{
  "n_layer": 9,
  "bias": "all",
  "tie_embeddings": false,
  "decay_fraction": 0.651,
  "decay_shape": "linear",
  "seq_len": 1024,
  "doc_mask": false,
  "steps": 5637
}
MLP neurons of a small language model. Each row is named by its layer, matrix (up: input weights; down: output weights) and neuron, and shows model dimensions 48-111. Each number is 50 + 15 x the weight over its row's rms, rounded and kept within 0 to 99.
After each neuron's rows, "fires in" lists the words (lower case) most often at its 100 highest values on Wikipedia text that the model never trained on.

L2.up391:36 39 33 90 21 50 57 50 53 46 55 50 32 16 41 51 44 52 49 67 36 54 32 32 28 56 44 28 49 64 70 68 12 44 55 80 48 49 49 59 65 62 46 57 25 70 34 51 47 40 35 36 55 33 61 36 67 65 50 48 23 30 46 46
L2.down391:54 58 56 27 70 60 46 62 73 51 65 92 55 80 52 44 58 49 40 40 62 44 49 57 66 43 68 59 52 40 39 50 79 67 54 31 45 40 47 42 44 37 51 36 72 28 73 55 55 63 67 67 45 58 15 51 26 28 41 51 72 72 62 50
fires in: "states", "within", "conservative", "age", "consonno", "georgia"

L2.up477:75 40 35 38 29 26 68 40 56 80 58 51 76 38 26 15 62 52 68 49 68 58 28 61 51 62 49 75 23 55 59 36 63 43 43 58 79 74 27 37 60 68 41 65 63 50 66 62 54 52 85 61 53 67 46 47 53 37 67 57 50 33 50 38
L2.down477:21 46 60 60 81 63 39 59 44 22 40 39 27 64 78 82 42 45 36 55 32 28 56 18 41 36 62 24 57 51 32 63 38 59 64 45 25 36 68 63 29 26 59 25 43 60 28 41 45 46 18 38 44 49 76 54 46 74 30 49 53 62 54 63
fires in: "time", "york", "typically", "specific"

L2.up492:29 66 78 64 41 43 54 69 45 60 62 58 36 57 56 43 52 50 46 26 58 45 53 64 48 20 44 48 49 46 43 58 47 26 49 57 55 58 58 53 49 48 55 66 58 44 64 52 51 66 49 53 52 94 25 60 23 70 63 74 70 63 49 42
L2.down492:73 33 31 54 52 53 43 31 50 52 34 45 54 28 33 50 55 57 49 69 31 52 49 39 56 71 48 30 34 55 64 40 50 66 48 52 48 45 40 51 54 53 56 27 45 58 42 34 56 36 45 50 51 08 75 40 67 34 32 27 30 28 46 55
fires in: "between", "review", "type", "reviewing", "before", "however"

L2.up56:56 15 58 41 40 84 71 22 50 63 27 46 43 46 56 22 52 37 62 57 47 46 52 76 62 20 46 16 38 54 29 42 34 53 76 61 75 40 68 47 43 66 42 43 52 63 44 49 33 44 55 70 44 57 38 64 69 36 56 39 55 31 35 50
L2.down56:47 87 42 57 58 19 25 73 39 52 84 64 55 61 42 79 58 72 40 34 50 61 50 17 28 88 52 87 60 40 57 62 58 38 27 41 36 64 31 57 59 38 59 66 45 49 49 46 76 51 59 22 64 38 63 50 36 56 47 62 42 72 64 49
fires in: "named", "established", "king", "division", "president", "use"

L2.up21:65 27 23 57 55 59 60 48 54 40 64 53 76 38 51 58 42 26 14 41 52 57 55 79 63 45 15 25 56 44 46 75 41 47 68 53 70 42 74 33 25 34 65 77 67 41 44 60 49 66 63 45 58 38 55 86 39 47 51 40 59 45 44 59
L2.down21:43 77 62 52 44 47 36 54 45 66 45 72 30 77 52 45 50 66 79 68 50 27 38 38 33 39 81 71 48 51 45 33 56 53 41 35 32 69 43 71 69 69 56 25 31 58 64 44 44 47 29 62 39 71 45 26 62 54 44 53 45 53 59 37
fires in: "including", "both", "former", "following", "called", "fra"

L2.up277:52 46 84 70 45 76 55 62 57 73 43 34 50 38 48 33 57 32 73 36 62 52 63 52 44 35 51 55 34 47 76 37 44 50 54 60 66 57 79 38 52 32 91 36 55 40 51 37 62 64 35 40 68 38 76 62 50 26 62 35 57 29 41 32
L2.down277:63 62 21 38 53 23 54 30 48 34 56 75 73 69 62 54 26 74 37 59 31 67 44 50 60 67 61 41 70 46 35 63 54 52 43 39 38 39 20 49 60 64 03 69 37 55 55 63 38 42 70 47 39 68 33 46 61 66 29 69 44 65 54 64
fires in: "house", "original", "around", "none", "zone", "sydney"

L2.up193:37 27 54 35 57 70 47 56 22 55 57 42 52 73 67 34 48 58 35 35 41 44 42 62 68 46 61 35 45 67 43 61 61 65 33 42 27 57 57 35 48 51 70 65 55 58 43 48 54 48 44 54 50 35 21 68 34 59 39 33 99 29 67 66
L2.down193:64 74 35 55 43 29 48 42 73 63 43 63 59 21 34 67 51 53 61 54 75 55 59 39 37 53 40 70 54 32 58 49 36 31 68 51 71 36 51 53 51 49 45 42 46 43 55 50 46 53 49 49 38 51 78 29 83 43 59 63 01 65 29 45
fires in: "including", "both", "gave", "dave"

L2.up273:60 64 46 46 52 45 28 51 79 74 57 59 44 47 32 37 56 39 55 43 43 49 60 45 49 39 59 72 41 91 53 51 34 48 51 57 58 48 48 41 56 48 73 52 50 42 35 66 30 44 68 84 60 49 71 53 52 39 57 68 34 44 30 14
L2.down273:54 26 48 51 48 51 68 31 37 39 46 46 49 50 73 62 44 81 38 54 61 51 32 49 50 53 42 38 59 11 46 52 51 56 54 43 43 36 50 64 32 45 29 55 46 39 69 48 70 46 35 17 34 53 18 68 53 68 37 32 70 63 50 84
fires in: "other", "central", "others", "km", "corps", "located"

L2.up154:59 34 24 46 48 39 53 41 45 69 78 75 48 49 40 35 64 39 48 53 42 96 61 59 62 55 42 87 36 44 62 36 33 55 56 58 92 35 35 40 47 67 83 19 59 47 49 29 43 71 67 28 58 63 65 30 45 67 62 66 46 52 43 34
L2.down154:47 60 74 50 58 54 61 68 58 35 13 41 46 63 60 63 49 72 58 45 61 16 43 38 49 43 60 13 62 66 29 48 62 43 40 42 10 67 64 64 45 40 09 76 31 58 37 78 45 37 37 68 36 51 54 77 45 53 38 33 51 44 50 68
fires in: "early", "center", "district", "national", "volleyball"

L4.up440:61 40 20 33 46 33 47 58 45 48 43 47 32 56 32 52 53 53 58 55 49 29 38 27 76 60 80 68 72 67 25 64 47 00 44 74 49 52 36 64 31 67 56 54 42 58 64 12 31 30 61 52 55 59 37 58 80 39 41 59 34 11 46 45
L4.down440:27 54 63 60 60 60 50 62 65 58 53 26 59 56 49 65 33 39 53 68 49 70 42 47 14 46 37 50 38 35 71 44 46 82 51 66 65 38 82 13 52 46 58 43 63 35 33 67 62 51 46 42 47 63 75 37 35 67 63 61 57 90 50 61
fires in: "born", "song", "was", "and", "which", "office"

L4.up332:51 33 61 52 39 47 50 44 34 33 20 45 36 26 38 11 23 69 00 54 65 59 63 55 68 29 42 31 49 44 32 84 27 80 53 63 34 64 46 59 38 39 36 34 66 51 51 50 55 63 42 54 40 70 77 72 62 41 44 68 53 47 28 55
L4.down332:37 59 36 65 70 42 51 36 67 73 71 54 37 70 46 89 71 16 88 58 42 55 29 62 26 69 51 79 66 76 54 36 68 00 43 51 67 39 39 33 61 43 70 70 39 55 60 62 34 27 55 47 39 40 52 34 38 52 71 47 61 48 71 51
fires in: "can", "school", "song", "music", "original", "successfully"

L2.up199:27 30 59 18 41 73 34 27 29 60 52 38 51 61 37 55 34 75 43 41 45 38 42 27 44 71 22 42 12 37 44 73 57 31 42 66 37 51 51 55 39 28 30 70 28 53 51 53 64 40 42 52 29 63 70 52 71 57 32 56 74 56 72 64
L2.down199:75 70 34 69 47 31 66 71 66 45 47 73 42 33 56 53 50 33 54 56 31 60 48 76 44 29 86 61 75 70 57 31 35 61 55 44 61 56 51 36 56 68 62 41 73 54 35 60 50 61 49 47 78 45 39 45 25 45 82 44 36 34 36 28
fires in: "section", "construction", "collection", "action", "direction", "tomb"

L4.up111:33 21 43 41 34 71 84 62 41 23 49 69 71 00 41 74 63 32 64 57 55 89 57 51 57 84 64 50 55 50 38 64 44 58 40 61 54 69 49 35 77 34 63 16 40 55 21 44 49 44 65 64 46 48 29 33 49 36 38 47 36 23 63 38
L4.down111:69 84 21 54 67 40 41 58 44 62 76 35 14 78 41 51 39 52 43 68 58 27 51 49 53 32 32 62 59 40 62 30 68 42 45 47 45 50 26 69 53 64 27 57 67 25 72 29 31 52 47 55 46 64 65 77 44 46 63 45 41 59 47 56
fires in: "were", "album", "america", "built", "produced", "introduced"

L2.up494:62 38 34 49 46 63 74 70 54 76 37 71 42 32 45 61 76 60 30 57 83 58 46 33 70 48 56 47 60 56 55 52 48 39 26 75 45 48 45 64 27 33 70 53 48 40 49 30 57 52 55 48 37 37 39 47 53 38 33 54 61 48 40 05
L2.down494:60 46 45 50 55 65 69 82 57 69 38 99 38 34 57 55 58 61 51 62 68 61 51 40 66 42 53 42 65 48 44 50 47 35 39 72 40 46 44 57 22 19 68 51 45 30 56 35 69 60 59 64 31 39 40 57 54 31 31 60 59 42 32 00
fires in: "were"

L2.up182:45 23 61 49 23 43 62 71 34 70 52 64 70 50 38 39 48 71 59 49 28 66 22 34 34 61 49 62 24 03 77 49 35 25 29 76 60 47 48 46 58 61 44 59 67 60 67 47 50 67 26 40 33 57 66 43 25 32 41 61 49 50 58 62
L2.down182:58 75 52 60 66 52 47 38 48 39 40 36 29 38 51 65 46 26 51 59 71 50 73 70 55 38 39 30 63 94 21 49 73 80 68 35 33 78 29 46 40 52 56 39 43 51 28 53 38 31 70 76 65 61 40 47 68 67 70 42 48 45 41 31
fires in: "title", "place", "state", "position", "different", "positions"

L2.up502:56 42 69 50 62 41 43 74 60 72 37 63 50 43 50 58 41 39 32 76 74 35 57 48 07 68 71 68 39 43 54 60 49 42 56 57 46 62 51 49 24 41 59 66 76 39 57 69 53 22 62 73 31 47 67 67 70 38 50 32 62 54 36 63
L2.down502:48 52 16 54 31 57 56 37 40 42 67 42 41 60 64 32 49 64 56 32 44 76 31 46 82 14 51 31 62 45 44 46 48 67 38 40 51 45 51 56 79 61 34 51 24 55 31 31 45 71 31 24 74 50 54 59 28 49 55 75 39 40 72 58
fires in: "made", "as", "during", "decided", "total", "georgia"

L2.up236:61 26 46 67 43 49 70 76 78 57 52 71 56 47 59 65 86 48 46 47 57 31 65 59 76 73 56 57 36 42 61 62 50 40 56 42 39 50 57 50 44 55 55 35 50 49 61 62 90 40 74 55 51 34 24 43 61 46 47 32 64 30 43 48
L2.down236:37 75 54 45 55 54 41 35 33 46 49 59 36 50 46 43 18 50 49 48 48 69 48 42 29 35 56 33 56 53 45 51 57 60 39 53 64 49 51 50 54 37 54 58 51 39 39 47 12 59 30 55 47 67 72 48 34 45 48 74 31 63 43 50
fires in: "career", "railway", "division", "year"

L4.up251:42 21 56 35 49 62 61 66 57 66 38 41 82 48 43 51 50 57 48 50 65 64 59 56 71 45 45 40 49 72 30 55 39 52 31 59 36 31 41 58 40 53 38 33 59 45 69 57 51 55 46 57 47 49 38 21 35 38 49 54 18 41 47 44
L4.down251:32 60 42 55 54 51 47 45 34 32 74 50 13 49 52 63 65 33 46 43 50 38 61 28 45 50 53 51 67 41 55 28 45 45 57 39 56 67 26 31 66 63 43 57 51 53 37 37 50 54 39 52 46 54 74 54 78 62 46 45 82 53 58 48
fires in: "were", "had"

L2.up465:67 20 60 60 50 76 59 46 65 53 71 32 52 53 43 56 48 20 72 64 52 44 41 65 74 32 32 42 69 60 40 41 37 42 60 49 69 67 47 26 43 57 57 84 57 19 34 56 43 74 33 54 81 63 42 62 53 35 53 65 46 33 54 44
L2.down465:36 86 45 42 39 18 57 58 34 41 16 82 48 52 48 44 41 89 22 34 51 59 59 28 39 65 78 57 48 44 60 52 54 56 34 50 28 45 55 68 53 46 43 13 50 79 70 31 59 34 64 39 28 48 61 39 53 66 65 52 56 59 47 47
fires in: "named", "s", "member", "conservative", "president", "native"

L2.up437:48 38 53 66 38 92 58 87 35 71 53 42 22 32 37 47 65 16 61 62 60 56 48 36 50 39 59 69 53 52 50 62 44 37 56 68 74 50 46 39 76 38 68 62 55 24 33 32 43 48 56 54 60 74 55 55 75 50 51 67 47 45 44 50
L2.down437:56 60 38 33 60 19 43 21 60 45 41 79 71 65 48 55 38 99 27 44 35 52 51 65 63 61 42 38 50 45 48 25 43 71 38 37 30 59 60 60 36 58 32 37 54 76 66 63 57 59 45 49 50 34 48 42 35 48 35 43 47 53 52 42
fires in: "children", "time", "home", "family", "public", "third"

L2.up74:37 46 79 85 48 27 63 66 59 50 41 74 44 32 59 33 54 74 61 47 64 61 48 25 39 63 72 57 34 09 26 59 44 65 64 36 39 37 72 54 49 37 61 42 38 43 37 53 82 55 51 35 29 27 75 52 34 56 58 25 91 22 44 66
L2.down74:84 46 21 27 55 69 35 26 43 57 65 39 51 54 30 71 55 17 40 55 39 44 50 70 57 40 33 40 60 78 68 43 50 40 33 80 60 62 41 41 57 63 43 76 63 40 58 46 21 47 48 56 68 71 27 44 78 49 33 69 18 71 62 36
fires in: "following", "war", "century", "young", "along", "alongside"

L4.up288:31 40 49 70 57 27 51 51 55 70 48 83 36 38 52 80 46 46 49 62 71 25 68 46 63 62 54 35 50 39 39 58 35 59 61 52 28 62 38 22 11 36 58 53 35 65 53 66 72 49 61 68 40 56 58 38 51 58 60 47 50 54 17 26
L4.down288:72 52 56 33 39 75 71 35 43 42 41 07 44 58 51 27 66 39 52 48 43 56 41 46 40 37 62 56 41 51 36 69 65 29 32 48 61 57 50 66 72 73 52 47 56 35 43 31 35 56 28 37 63 38 55 64 28 56 35 55 46 35 52 67
fires in: "career", "million", "science", "is", "year"

L2.up427:54 47 43 82 49 56 30 56 38 49 43 66 53 48 47 34 70 52 53 70 47 20 60 37 42 54 43 75 57 67 41 25 33 38 49 49 52 39 64 34 60 52 56 37 49 52 53 55 46 64 55 40 45 22 85 44 46 43 66 86 57 60 42 49
L2.down427:48 41 65 29 58 47 63 45 61 57 67 39 54 57 65 68 27 53 53 21 58 74 34 57 50 47 55 22 39 39 53 65 55 63 53 67 42 64 38 53 50 56 52 63 58 45 55 54 59 33 51 57 59 84 23 63 51 60 24 16 49 31 68 55
fires in: "early", "known", "name", "between", "years", "current"

L2.up114:57 48 47 30 69 20 40 44 54 66 24 74 39 41 48 42 55 50 44 52 74 60 63 45 40 51 50 72 45 80 49 49 57 43 47 59 36 48 52 68 34 38 20 54 71 47 58 59 31 37 61 59 60 69 55 52 28 54 40 41 21 60 59 63
L2.down114:34 49 58 76 31 78 59 41 48 39 86 26 63 54 54 57 46 55 45 48 26 45 46 53 65 49 55 26 48 21 52 56 40 58 43 44 54 55 46 32 59 74 69 48 33 47 42 44 58 69 43 45 28 32 46 42 69 45 48 50 87 44 57 62
fires in: "no", "information", "people", "based", "draft", "review"

L4.up180:56 08 40 68 67 50 68 54 39 60 44 43 43 40 53 66 43 51 48 39 76 66 13 35 59 36 56 44 41 46 53 89 18 25 37 63 43 49 45 49 55 27 51 46 54 54 85 47 41 74 59 33 62 20 34 57 23 47 51 58 31 52 48 31
L4.down180:45 84 43 49 46 46 30 35 47 30 47 66 26 47 39 28 51 45 47 68 46 36 94 74 22 66 32 38 70 59 38 48 76 63 41 45 38 55 33 35 59 51 53 66 66 42 26 47 48 37 51 61 54 73 66 36 67 54 42 43 54 48 72 67
fires in: "released", "position", "production", "positions", "increased", "team"

L2.up108:50 30 54 70 57 48 59 50 58 49 48 32 51 58 47 41 64 30 70 65 43 44 59 54 42 47 69 82 17 52 12 51 40 32 43 79 67 71 74 38 10 52 50 82 54 34 67 72 87 60 55 36 59 36 60 68 53 48 48 48 58 37 56 53
L2.down108:39 63 58 31 27 50 51 47 39 51 65 97 50 36 53 56 40 84 21 29 62 66 39 28 63 64 63 20 74 42 74 44 52 57 54 17 29 17 29 58 84 54 45 32 47 55 42 32 22 42 45 61 41 68 51 36 47 53 48 54 55 53 45 47
fires in: "first", "received", "made", "won", "alongside"

L2.up173:44 61 55 82 47 65 92 54 53 40 57 59 64 29 55 33 55 46 60 54 47 39 46 46 51 32 75 37 41 33 71 65 31 63 52 45 16 37 44 36 58 61 74 38 21 42 47 20 68 37 22 45 70 85 30 68 49 32 36 44 41 54 49 11
L2.down173:61 39 46 29 60 49 22 43 49 61 43 46 35 65 40 66 54 43 51 36 48 46 58 51 45 72 37 71 58 76 26 35 59 42 38 64 80 66 61 68 48 35 35 57 73 58 49 61 32 78 72 63 24 23 76 40 63 66 57 47 64 50 54 90
fires in: "life", "organization", "athletic", "head", "organized"

L4.up356:56 52 53 57 30 72 60 50 57 36 26 64 59 50 53 31 50 48 25 54 35 38 53 25 56 30 51 58 82 48 47 46 64 28 46 30 46 33 35 57 13 40 61 53 51 68 64 42 66 49 54 51 43 54 51 20 33 47 59 62 40 39 26 41
L4.down356:32 39 57 37 71 40 39 56 50 44 58 17 39 45 40 75 63 46 54 52 73 53 39 94 48 61 67 53 34 49 57 61 39 79 47 75 35 45 50 43 68 65 54 29 34 23 40 58 40 50 68 34 69 49 58 67 70 29 54 38 62 61 57 53
fires in: "born", "died", "death", "life", "father", "lived"

L2.up146:32 50 72 75 24 60 55 45 20 67 57 40 40 30 68 70 60 51 32 42 59 40 61 38 82 52 33 04 57 30 40 37 37 68 37 41 67 43 51 66 13 63 48 37 59 47 54 45 30 45 40 55 33 50 58 56 60 48 52 33 75 41 56 49
L2.down146:67 65 29 47 61 48 49 71 70 34 39 79 48 72 39 51 48 50 76 52 43 70 48 62 16 38 64 99 54 76 44 54 65 18 67 56 27 78 42 38 70 40 45 53 39 48 63 59 73 63 69 26 71 48 52 67 38 61 57 71 29 51 37 50
fires in: "several", "were", "many"

L2.up102:19 41 69 35 60 64 69 47 59 36 48 63 53 49 56 53 45 62 24 37 58 66 57 56 42 29 49 06 38 37 41 44 48 52 38 47 56 53 61 48 43 12 19 45 29 41 50 49 63 59 48 44 42 37 74 71 78 56 56 47 64 63 30 48
L2.down102:80 61 37 59 40 30 37 48 34 71 52 48 51 49 32 44 47 31 52 72 49 36 48 60 58 72 43 99 54 62 52 50 41 46 60 48 62 43 40 60 66 71 74 65 68 57 56 54 36 45 41 62 66 68 25 37 22 48 37 46 30 28 75 47
fires in: "including", "directed", "director", "battle", "directly", "operation"

L2.up280:32 50 71 67 48 54 61 47 41 77 36 63 47 47 45 46 42 57 70 74 66 43 64 42 41 18 82 40 40 54 50 36 60 56 56 53 43 63 33 36 48 60 55 69 56 50 63 66 58 70 53 29 49 53 53 46 57 23 57 31 47 31 14 52
L2.down280:62 47 35 40 57 48 53 43 67 36 73 39 49 51 54 53 51 39 36 28 24 51 35 47 53 84 19 54 55 44 55 64 35 34 42 52 59 33 73 61 60 46 43 36 52 45 48 40 50 42 47 60 64 51 46 57 45 76 47 60 52 73 83 55
fires in: "city", "place", "year", "town", "georgia"

L2.up400:62 67 47 65 31 74 59 71 40 56 28 78 28 58 28 68 59 45 33 42 38 59 68 48 36 56 61 71 27 36 32 76 40 55 62 69 48 66 49 70 52 60 40 59 61 33 13 24 58 52 33 43 49 61 63 54 46 79 59 66 46 45 45 39
L2.down400:46 28 52 43 65 34 55 42 60 47 73 40 65 36 74 32 36 63 62 64 78 37 51 41 49 42 46 31 64 64 60 42 37 42 48 48 57 45 55 32 52 39 72 44 40 79 86 85 43 38 57 60 43 46 49 42 63 28 42 35 55 53 72 53
fires in: "such", "made", "approach", "north", "followed"

L2.up76:42 34 71 66 52 69 78 46 50 74 24 59 43 37 22 55 19 42 19 46 99 38 67 36 31 62 50 63 18 53 18 43 52 37 72 57 49 61 56 58 63 49 51 41 56 45 52 71 55 51 47 60 54 51 84 40 57 49 58 37 46 55 78 55
L2.down76:66 58 28 33 55 34 19 38 50 23 79 46 60 58 73 43 80 54 69 58 00 65 38 67 77 48 52 36 83 49 81 60 49 66 26 49 46 48 39 31 36 43 59 61 39 52 42 37 44 54 62 37 43 55 25 59 39 50 39 61 49 46 29 36
fires in: "period", "war", "warped", "canada", "draft", "century"